From a checkpoint of a small transformer trained on Wikipedia: rotary positions.
MLP neurons of a small language model. Each row is named by its layer, matrix (down: output weights) and neuron, and shows model dimensions 245-340. Each number is 128 + 32 x the weight over its row's rms, rounded and kept within 0 to 255. Numbers have three digits each.
A block is one neuron, or neurons of one layer that tend to fire together. Before each block is what it responds to, as a language model described it from the Wikipedia text at the highest values.

Responds to: Abstract nouns for actions or events, often ending in -ion, -ment or -ing, usually after "the" and before "of", such as release, use, establishment, development.
L6.down261:128184136169081152093132167118133145116171060142111063113134090115173111099102096148145083126110125097155085144138153111175161168103105138114115121095141102158124085078150162113086117093159088118150154145103179123134096103171136156161142175159071132135099092162121080136141133131111132111
L6.down539:085147090106123100076101104143153147111175124184138117091166082131076125130132113173087140154114169073181110142150082063115166099181154085108093053139148144097096089142100139120157140127123101136161163167047149148193156145153120136090109150195167127116091082123114095089161169122154131137
L6.down807:208135092127149102094115164095065170105062169145126094130087151149102157099101072138117161187101157145087128126111079150082146111162114153070100189089075118115100133128093133188137119128117140131153148102134161147177178128159104178080141101140101153140173091151148119205174125147126130108
L6.down1167:189115131129110129123131106172113166073134105120162081123107126143153113092105117133147110134098191173109182132152150121232069107150124142185055135146098151191108107159167144112125102116127098084118095157102100071109127107108177135141141168133150127130091074105058177144096141133112137129
L6.down1899:176101170106081160070120115125147157106192098123149146120152098158141125106131161152128139099150125155133128125135163143103147159155105109130085084107165166115105145146125183057174116136138140087133076121131187121041134132119130138157071116199112090110082137075124098099120130099121168107
L6.down2189:100192110142168156112145118116110120121136171140097105142116194114144104169135159160095096196082108091145120134135099159112094099124115137155113164146095144142131068141168107137151166142141150058120108099077108145155093108063156095099129127147141107116172110145114146166118066176074121108
L6.down2255:205148122121118173096170129162154127080134157147168115163033110096137132150081135173103141129077134130123096097156161099165109110145202088175150088154154094143073125160193103114087132112195110134146162133146166151094112095141132136078133153159175150143125112119110117112173083132138080165
L6.down2359:100118150110104075110117111203130129172120152126154093094104108180172111180109167127113090145092104151152128204112121151152090179127162108193089112095104124078119115094053152107054058134080121100122175091117133112166110107140114176157139165123166106159171130089098159141170122118125146164

Responds to: The word "of" inside fixed noun phrases like "age of", "Duke of", "one of", "out of"; occasionally word pieces in names.
L3.down80:118145079125170175181075147135140134123140126180157164117173147150180080134113104134176111108127126155126145156140065158152157124150138098113106096141151097096097078106140154126132166135103174118159110170091161100170142140124130119165153122122125135201078155089069167146148139169132137109
L3.down360:147150140152108135073168164121094081080181122153130176143113139086061089097113094151066146140068146206151166105160133063098117179178118038105171117213135060118100130146059125141183153142076101132140087122167189140163137115076113076158102138128124116061077118078086158155128088136095094146
L3.down1097:157137119097142179133097110098046176086167116130107103124161185087113167168144150098104081116118140125091147095134105161121165131109132072113141158131108173128122140127187100122124170091090175084126123130184136171055114141079151146208196068119086112096098137101124121080084105182083138171
L3.down1545:029229070141128142111133104087067103116121142090147146152153146102126125123145111097122157130148107121123105126102113122122162109169098113151156133111087181157086116173110108124093085124102159170140101140125156151140184131164074141147113098137162094121135154196151099120187160119146149195
L3.down1784:108075067138134165139164174139103145122108117114174104098147171102079140108083144120128138128139135075086153156145185119096178094078141159123147136073122034113132100124132155116158171090141114138141145069162127146139152081082126140162119131115127154187113141135117128149127094137134119164
L3.down1793:113036151141164143214144193153122127149148100180080102105058152136132123142138179109106095146110086136082138169182139143107148096125095140127076156075148129107093091138131171175147092137136158123026166134147119151077070151128126138130098132118105090191143125110071046128122125114135114110
L3.down1863:084048126141197130085171177105140159088152175123088094109142160100179143117150143116047158102150103128099157095186105136100193105072127144152152064102078144150104071100117162162092131082157144151100084139150112137106089131082132158063186058142104109113099108116107090118163121090062083105
L3.down1875:128092078093064154091140117001149110125177131081100133090120109116166118104095082099102146068125119108127175080091102146129145147100096144142089080158117162061108136074136149179115121109139108072104147160143114169137120149172105223088107088144157176145114113049190120143132083152072098086

Responds to: Final pieces of abstract action nouns and "of" in "the X of" phrases, such as implementation, establishment, founding of, end of.
L3.down135:127143140163192137093150120133154081157130046126118070076161098125140127135083180146125139173151085124171151195107069133126134125120194115112117171182106084120168107142116059096132062131106108132108136133107121090097128100135134119165094121139160156161097117178183159190123101122116105151
L3.down299:169165196142179153132121152126134113078133070122131143168139192055119145136133116154132130112172089129136128091186106108157077152172107094148100089107146144109130141133124199135140104109185054169153099126167093121103045093152167163102128101095155193113062133114122058186170070161146158081
L3.down637:124106125174159103190153115096166109114157122154126102084136110061144134134147097134129133109169097075108026111100122164102123155143139138093129121115098102174205175167110202113148079064088121133139104181130088120157109137151143148096082174164090186117106059159155144132151130117127110172
L3.down1355:126158154116129116172099151145145135107099093168096133113135065157121152094074092110055125164174087100154180136165176191142125133119161144142138130156148118147098153120096155158134171152169070156156088115179124122110157154182099186114135162125119125139110166112157126087150098157078149103
L3.down1447:168145125162141137141138104056137157187175126115133132095142086150118137099104142142158114083108110062115150186080123158144124185138134170109101065139141121132144156144201116086118051079112113077142083079075076108155115102158097102142161160146161083128151120183179115147159137202076142111
L3.down1910:120101110134150095115182119147107081174085111159150151143150183139143139112144121110105130114149140131159138102125096085068127114160195142144089080064157110178152137088098091167140095115186052139153140180165168082122117141169171167144162112178147128122150134067110163114093154104121130146
L3.down2208:121066176140158163107141155138166132153175089101134103192137064206150130136169126052152103123131134152116135094045127099097171117180066081115030085190137112194131150113143125146088082141141137150199129171092136184171113144168128150164097131110077166106172130206096162076107129163095143164
L3.down2353:157161154173146143111169215144171191171104133177151099199152147131094163080141121164116114130124102147137108113142126097084109131125075140131139081150116151117143138153117113160196084125153186138130150124157152120174083104116130135090049095125114168131180164116130126103139090125171106077

Responds to: Separators inside numbers, chiefly the colon in track durations and clock times (3:37, 1:15 pm), plus commas in vote counts, degree signs in coordinates, and non-Latin bytes after an opening parenthesis.
L3.down96:163163136124081140182105142101116143103132144068071138087134148150137188130094138152126127123124097116204144112150141103136156122131104177082110160082055140096102099033218151185130109133149113109163103119150168122144097124127077122102085177128145181139147109127145106113131101058159093148
L3.down281:142156130169099103163122114169085115121101093081142172116053092122142104167126130081176104126100159186172136074110087103058121131100072153053129117104166178097091162132149143145116188091124126121113154139120153207153136145132197185186141162099119115132120102153086119121173137092119091111
L3.down574:133136145120107132124094137168153136147205110109150111080114150088168103145129129030115144167133179153116141134080123134162106116134068180141117149117124114082118133048127100148175140067092102057083162114111137164159162130134132135179109169163120111097107172130119111105133118118144109104
L3.down621:201113152142164148179130133161137063149147165157130106137122148134134068098138100066119101116143078187145102133082091077107127081156141152075146114118120167112085154075141045101094063151107102108123063100165099167124102149132125068146123149125121095175151127104125119122095148115124113159
L3.down679:103112094111084151194159130078147211141173154150128103124184135179194063102110167066074144075138089160132092065096123130111109151090061183157137110129153102161114119123117106079120072089162081136112091102169127105130134133103110086152127136120080119119115180143082187111146122067130136087
L3.down894:112108148144193114100107151176073144088122094110173107130140129067119130054175095104112175054140141121128146140095122146159163087120093151177156097102225134130113102149141169112092139167034116080070110089126147123132170154096158108139190168115124149126095092137180116107175166150057107124
L3.down2026:105193121176117156136187192134140201201104147080152150094162138098161169100121145131069105137171091068166114123081147127148119150104106111151115140096149093129162122076134107121150077148121071148121193082171163191140160136132122125102162125152124137108097118146172100076174088131089117122
L3.down2289:077109126099093109110160129157114101087220118164135131180220123105073103104141124110101155087207124081093086171126113165114135130127157088070169100109143129143113051125165154156097111045101102121103081118122098128117091156116136156073124129078186102149128118149130140128170116115098111101

Responds to: Small cardinal numbers written as words, often capitalized or split into pieces, e.g. one, two, Four, F-ive, T-wo, mostly before of or a noun.
L2.down1898:138187164147131093114122115161158111145119157175142166129127126129129162114150142137150069106134135131120183093128076125146154135173077146133125094193154102123058116107158069101154134116085064129108100153183087137096155125158140069122097057141154124050136049141114098161085120126117115112

Responds to: Final token of abstract action nouns, often right after "the" and before "of", e.g. discovery, development, addition; sometimes name endings (Henderson).
L2.down2461:131161135109121150169144172087119170141130110110142091090155158119143145065095114112123196121188120071118187175080138167138205115095106136132144154126148121173112163114107103149129171167158183137114104104165161130076136131102081158117089182117098163092141135104111123177164106131155124144

Responds to: Tokens inside partitive or quantity phrases that pick out a member or amount of a group, mostly "the" after "one of", also "of", numbers and quantifiers (some of, several, two, few).
L3.down45:093141147159109079127128075112144188116098143173109182136110121134148115106099118102179178172164125164146157095108170142144068162073123071116104143177109104136120066124117117111129136146171084088106095120142102099130154089156154102126080141147156104145153146137168130209169085136137124147
L3.down312:182107135090153117106119165066190129161142151158151104128147143175170112184080119180134174133091112135100157141063129191164115124149084143144133120105120137145088073213144108105100137125152204183086166129134129150133114214112137184136069105203168114124163160135113146160121093169144135090
L3.down754:111130128131063138133119155124096121090148139126113167131149098167143093109172109161163136138127125133121099075198107096172104138111106112136094169193172157104144074072094142126090200082157150150115146132172070075176095196175133168120140109110145096137150124124109131099131142207118124120
L3.down1090:158103114158115097108086132099182117155053098113105165138171129155098138123127132124172191094137145156119097148102146128136140108133146153141136102119078110106096140108102080191173128194132127117122143149138117114124156119162128124159140147143094103122091133190158087121099106160071144146
L3.down1637:064122167105156142145115132098095166126129078054058155094130172067128107153091091078155160103124079134093119177104124093125140092098140157121104169187204191129072137119162119125102120135153142148119111103114100119142115115123092131151081150192097154125123084146143084103130137225105157169
L3.down1777:138197138115107082113133134065177118154047157156136158181130087149175118138151157095140170125199150142105110082106110153109128121124093119106124117111070106140077094119140165144116118100136112137060117132155151116162150172172159087095168100176193048091141110137143087182212092146090109089
L3.down2206:073121201118131126128111138095157138145090149158062114156084037135140143180088097152195165155161125107082135123105100072146119154105160098049083109116124133122120094150161120139161146131135161140115122082135125115145147193139124189140160116139154123100140107125173118222157169189140131104
L3.down2339:190193104174183122103202084158153118145128110158164150094173198117075095164103099157134112157194121178124221143103103191133083122140148140123147152098137176095116207164138134126099105163144108152094148153138128106112133099155144047068128125111092147126090120114150105131107075155180102072

Responds to: Subject pronouns and existential "there" opening a new sentence or clause, such as it, they, these, and also text-pointing "above/below" as in "the table below".
L2.down1568:112110178129152152161056105174184137118122174140119139095125119101124143099179164161150180131151091148070080100164123121104186172125108165094117111137128116120098130116157131147178169115197110092137089111115143155114133112149140127105131173095115151126088133088163092110156126163096194146

Responds to: Tokens that complete a verb or relational word and expect a following object, mostly prepositions like on, to, of, from, plus verb-ending pieces (kidn-ap, corrobor-ate).
L6.down465:093109124079120190099092183120121122099094129095127082060130131112138031136075138149145090154144065127144127169123140118147182121138105132133125179123130050123140182128159078145162077168112147176139151173084122125117172164139144126125101114115143219096147123085117108182098063120076134098
L6.down625:108149110109071152143184125205154065161183097187134160171126135103050149145147155121105113075094164171137107098105143108140110115118131130109089144102244139102151090087125112125166129114132085112138080196090138092011094159140107108096078188131111173155099169118081152200112120157179152106
L6.down784:073121177172153123141113074109142165122125092120186151149051078095128160091110158186082102126133074173136136131096109125128177131152097107155133100088159131189143093119150127154126152135169164117104129169137153094130119183185145133096129159175147178156144090123128129100088104119110157163
L6.down1258:147121121140099183092123083189108104161150126169120164128118137048126127035148174089189163176059134088110096145127138049149133085166119149146089136130133155167162142100078153136164140091134122144167129220109130077110122153145136074117153202113109116172057096148120130103080136140151178162
L6.down1473:108151161132128185172104084112128142158094123060112126135111134060177075126143171113124207134144139126192108121092143110180080122192175107130104129077106062140119139100089139094226151161079137128113137143146066116098151154133155092171100135084100129139120136066136094214145161093118135138
L6.down1788:156155126172131168125154087090128163077102118164155154084095121078194149054126106120112132139187164100105119150087116083117162162154092148079069094111100116148121103099094113125137191149077153117145156152109076156205091116170122143143096164149185120116127104159143149176144109129115122170
L6.down2352:089120140111186106115128178153081159117138159129082136085181159097175100108091186131166136106073206195131160165143096136112129100134148147117142103104152128121165109118086189120136118129166109079104127110136094135154141139139117075153099126109095214180167132132148076167160106124183102139
L6.down2483:175146083155162170107131115225140093083149132147146142090098142101115098085149166118072142112152102145146118169213131159167104069122116130150052102185104136111134083129097144201135140129151147149132107175171151136068100113139165119124121122125106126132128113170176114170104094111117104101

Responds to: A lone "b" or "B" token opening a longer word split into pieces, often after "a" or "the": bothered, bibliography, bencher, Bogusławski.
L6.down153:146168169064145152118146159155116182134088173140144166136160150141146106110155086179127172184152111194093129138135104146097132128065101125138103189072180135143107119152146158151128104071141116135164112109134119166167142118161110140114155105068125110174181167155115204049118067133182169194
L6.down215:155162095076153106112115141109155075169078118166159076139183114166151139101138135154128152186083115142155126211138047109165099106114121090116123152133094113128129088182039059067149135121153141097096147141092072153156157122116140118057134105121167094186093122119119180130116168184051171119
L6.down317:054097133132167091080139103178084098148165113084068136117152079103133064087057119075122127146145147117073177152096113124082113101108132116129180102126137141096102145146103135131072154164123129169094099116110122126168153164175136116128116133106158142132124111042145134113120088102106127139
L6.down618:109134119058143124117159129089118103155138124136079179123147145116120190093112081113133111138171178127116113107156091122142135090097181165150156196178095125136118123140135213080178060141141144115117078129135197141112165133144139182103128141183119193128175133119137141120166147118096161170
L6.down631:117135124163161079206165137150138169140107120107158107112153148112143159156112115126153134174143089088077141123123098136139141051169098172138145115065131123083145166163131077099136152126104099094189111156108174102135178149165127123116105099163193093145101191154168110094068093174110134142
L6.down1173:096179115117107147112158102148113097132111126087119093094101150091110128119125158182085138117111120168143092141184121114162104125200124160184140192110115166086126111105140108066101111125137130175146151114122182137120151104164113122141122136121159145080133086184161122136182123095170083119
L6.down2197:137112106152119165114092070111139210109160174071085182156099111135150082121137094149139112062131123149121203186145143157181136105098174117144151201123204076135079118136099208120155118101152138098171095121092097102139114134101110158139180069126144082125201071122113100155146129073117137108
L6.down2318:090069123153176123150121194175119160133132180090166090079086076173108087132126108074142114147138071127083131094129129123119132143116128110103208131109108101187145120064112137142117084121175197116099137149102110165175129141132152124098106136146099120142192133119156149089092117159100174150

Responds to: Opening quotation marks that begin quoted praise or criticism (called it "…", saying "…"), line breaks ending a paragraph, and closing == heading or | table markers.
L6.down308:072140108156079152134137148112151194065105142146130152074144089134185099138108111125093126089106159122175117136154120123169138087055134111108138065115184144147140130121111124171181081155119121118104140119197116139113150140125092100107153121109125160093135133151091142144134141165106120092
L6.down665:146105156117099142108118080177098089108083122150147091145113132156193136066067133093136143099098099146227172135200115151097166123116126130126151155148135087071128165178157131169139071108149127149082161088131158091200171172141142150126151114126150116120065120154144160129147141066110131182
L6.down692:093115235127174104094124110077148103091132149130123119134122130115144113106163189134153069173084086145125122155165110138135098099151131188115136099129137138164144091105137165066113119161146124110107159145108073153130095162152186161121112107137130153145112174104154103127141077072120129132
L6.down1121:136155176156139146169088119126146124140148128137101171098090120105118146065176124136174171121150117145128144115089082135128141115073149085144179109139176099169150136162087175152152086202159120111054116113150121120132161189148126119176139105172133104131134126097074140119171112088092161108
L6.down1199:162070072131100115119131145115116084120116118188134132073084079069132122100157152113074146111067158157074087191118133185162109085116100107092155093118170123120167128151111059138142094130095096152121113155136143141132158127058167088121131115088158067122110187131145141102095101155122132120
L6.down1225:128125105140113090148119150150130139101143139100156133113124164148155112158145062110083088078173063108154199113108121134100114166099117091090155087112092145116125161094144084108137131116125168121123130132107165078112072096134154138115130143094111129142121128142130144107153136092106117140
L6.down1876:193136125164134171067155146084121110074144149104153172137172167094126104093129102096135118073113101182129126128153166130133107113113145133108121163155111138156128129127152115102148062153165072107079107139161138150107217161151127131119119112076184168157076146138088123107146074134142143128
L6.down2283:101174102115136108155125068169103131079124082088087142148144109101093116137062139101126136153104185082105150136088127118076129138095173116139122208133169111084123074131090073105071108127119080129063134158109138154127107144191162106164109140106126134093161150151126124156122126161147185073

Responds to: Relative pronouns (that, which, who) or a subject pronoun starting a clause right after a noun phrase, e.g. songs that, clubs, which; also numbers in table cells.
L6.down187:128107073117173111117135129113127138135163167115107164088152201199131141092068110131127093113124109143135140109122170194130121173135117100101096140098130107139131139124156069124123156100070117116155068110127078118130129153127118148111189153177129081163088110088086115124159076099039168081
L6.down433:113141081084072163150075180123102138127129138100168118112037140105104109133110114162142181127127123128069118128102103116165123187165099121103084122084185209138074143133058150110185172140168147091143058126111146154137148088082105159062150116126184066148088117162044131105128140099064148165
L6.down1335:164185143124136148111155123088147132095089142109123123162087062077128147160136099102107090190142152115118164109187156158165137159196064116184190068126177120142148147163119146078161153143119119140161149155168120114180128133139092100142105146108146115161155128109084147089155112125121099083
L6.down1605:184167128160086170150158108083135131106079112099100159117176098092242115176131078152115160133129104074159164095178108129100154066134085062102136124117113110107069091170173108098049136146143123157163141101162129134183101158112164147119121114122178168126080163100105101126192138169102159118
L6.down1747:166160064061082143143121145079131125099127094136066065156109135176116165151152089126167115145085139185156115146101139122137084100095113061094164149094142092140168194102209156155142121162126155085099125146153074116080215120135174167136211109211097153155153124112158146105094140105107090129
L6.down1956:155136130106156129200138094117152144135178109154092124171141137127088128094115121173104160093120166092182142135121088094129129149072071095154097081113130137198117102081172164153129125137078123155110148140120146069124123176184114159186091131126148137155124107132177106130188075144143171065
L6.down2448:101088130078096068147158107096157122135090124128186113175072143145189124173125131119086093150160105093161135076076160132103140086082116110161114143126154229093126118160126119189154104119110072036102144135234100160128149157135105129139100104118096091106202119183107132076143147111122113101
L6.down2484:092100171100124136164094065129168140092114109175095148136132185156175134106145189110106100097150106123097106113110096109109155153149158067035082189119136107121107154170150104132135105137081098065083163104161150134126094117153080145115131190118163148146148156097122158113146103129146193132

Responds to: Tokens inside phrases that rank or characterize a subject: "the" after "one of", superlative endings (young-est, earl-iest), "first", ordinal "th", and hyphens in measure compounds ("8.4-point").
L6.down6:140149110191140120149143105185141142139110103145090104144128138123095129179112148115109193096129133066172134146130088167144135107114154105132124131125114157129148192139178138116093177138143128181112148155139164131188138166175054121138115158080129155191078128156104128112139115143190164120
L6.down523:060124136148109153139136138138122090078126171164135144185176090134088164129149090106146178147094094113128175151090134099133151175114133182085091151109085128102133148129096128111214165115131143115096164201151112115136112110100101127171104153075183112091119137113154077118130118084091153135
L6.down654:163134131141130103089101130062073068070163105188090147172133136160155156092128150088083105108084104075120142184127133173093120115144085147136152108115138124127117128134120147147056110103138074177159117120106149124150139112097105101110098097119166190087125104124156074093133169143107151165
L6.down912:110172110109104098113085150149079163119149135094146110169169161106134153127124138163123136117130134114145151165131174149114145146135158138066147087135174073217139138084162117198164131087111115117094140112108163093104081132141121112153149095164089083151127102116125068140193139119083141067
L6.down998:110065131101084138124155167092111105124121184149131083185165190074049138134120161158130126093099136127130159130174194043154126128111129178114179146102123100161153116101149173169166173147133105115102099175119107124069114101085119155093130130149071139145110137116136127104147123111145152163
L6.down1292:139075196082113111106090104145119133153169160141105166120129187127076089142172163132122099147097099090141196139145124108172223136118174096129077117102165147122120143120133133079153104133108058082159122190151128167125098111160104078161087144144099145134111191145127034109099153148121178134
L6.down1380:060098102169130118077104119151092132141149129117099127110124146089111060032117112082114153128111131108103148154187178116128170141172096131213180057188142122105154187147135162145121130103094075122160159106070121187145072083148144101183125055186170111164198188154127167127116146181057119139
L6.down1562:114156134171106095051161166072136106055117232124088067093110147127121142128129175127145168106144119173087138140199166176121181147084100136112193137153165111155119128102157144154109117134087125105152101121164136148149068159163134125093080154180158077163137128130158152093118088152095168175

Responds to: Determiners and pronouns opening a new clause's subject, after a period, comma, "so", "that" or "and": "so the flight", "that the N-H bonds", "His work".
L3.down406:076120133070093180170061154092092029138144105102078096182123177144156025084129158137078152089129111137114114204151112149177141126107155139135129158151132137161144115171127125105125165115195143112157083136093080112124111123179091117109086115174168108146129146145089158078127133171080166175
L3.down608:122171045140174114144139165135110138043103161154129143136101126109101115141143180131066057213160162132133124107180143088148129162118184129151111120106127194158133103146149100135066167107156111146133178119169111150140135112111066145149123172122147140097100137176123097114092181148131120117
L3.down781:116073135117146119143098166125130120094100116107063107066140159098145103112089093149138199144156134168090165123106118150164104169172129096097109104106159071125104174109130082151148131117154135112127117079100080091167136104147153124126110141159127211048075085149105069122159097153088175154
L3.down1184:127166183193135151186131149110104059116127145139162150098144145178171110060095124114140151157113082224114134129063171148136121166193075119130063137116116164140149095142104130127217106142160123123038118163154109140081095138112087118095100164140136134162076098174112139127114134134119141181
L3.down1325:115114108093143167110066147157156154144126157135104067188159129129157079083119107083136164070071122111070196159094101144135121017133112130130149147132187140139159085158133130146150099120139128122077142107140167145117173131105138156096123098137102079106121127159186163192117118144137173212
L3.down1713:194180129105124130139190148135062097131102166120106153145145120138136070168152122167128115165150035141135151139137132141116102074111077099154150182136191101110143102111145106126157101073120172139167113153147133069086175120098169141085110120105148114097168102209153169129124088158194123135
L3.down2254:099172163148115099097138081116145091160205128113096142137178104077111087071070125126107131130122158124150134139092135147094127130114183120048146143077183126081161122065124138141113135122159101152115143142101107149095110113078142120175126139105117172098073091141141126178151107182183111133
L3.down2433:131151124169157143123170113158105115144087094127142153089108150134125097108069107145067119117111166126110125145080144158127198148100124102143111167093136168128135092090147124127118115096151113176077140116159203109122097075084162166075147069153194153164105148192126111159146099153144151119

Responds to: Periods that close a sentence and the line breaks that follow them in Wikipedia articles, also after ==Headers== and before table pipes.
L3.down508:147120178079093128169107170083170127080167123164103135105112115138158166059120150112170201102125116093185124097123078174123116116121087103150116129091112165150173102095169196138176094186172132134099117148127127091111111207154108150108104098108127074175075070122148094138099172096106132135
L3.down560:094098173164133111097123135081110136134214130144035161177145126149151130069109132169127098131145095136135116134114138156114175177163078158086151150128149101108100092148083119126164187175090142081115111163164122127167193158193120100108098118170154185165085173084150110190110110143114131169
L3.down656:082115115178135195157129168157106102147132101139203145059144103074113105180099078118152117120122158131089151208112171153067145112063123115116123121111147100094123128138097127123146135135095081128202163136146170164110170081130106125102098097169134070123106153123102116090151106180169101149
L3.down700:133130148108093147132188150164109145136107151133128151098164083047124067158057165095152124084131131146096091136129125111076136115139127138161124070113161184165110092108159100137113116135165158145075038142120139163158175135107145181111067167152081142158180122083161138092149082108167120109
L3.down1060:108125082078121148059162098160169148160111122136118180161172120079154162139127115149118082146122153183180073119135104064187121083164137110169184077146191151184131114117084123113091159118148067098063093126093151175143174119159120114118175155169146168152111164159207100062139073183119142139
L3.down1285:105101140139128124145156129110147163129120151169104109087155119111140206127129097157127162170096116141106155129103086123081137169147156090165136098100144088156079104113070141124159140121113084101175094190126169138149159098127190133099189135104092150176107124144113102122078111147126178103
L3.down1617:193143121156133142122174115126094180057081128095148182167169142118094097125160220137076098113114108108090106110142091189102123157159196133141150143132092136120106100161105135188115111089130122141156116149077129156160107136106186186089143157093139165170153141119097153162148120116134097120
L3.down2483:130148147067186121070122093088091119162156114136118187157087142134143103141146104041158116084144106139176137103110150066120161078114088093101120095089146120150142102100110153112127086127161144092122138167153108173131132111181156125151061118144098113174179168134162113126120139163147100120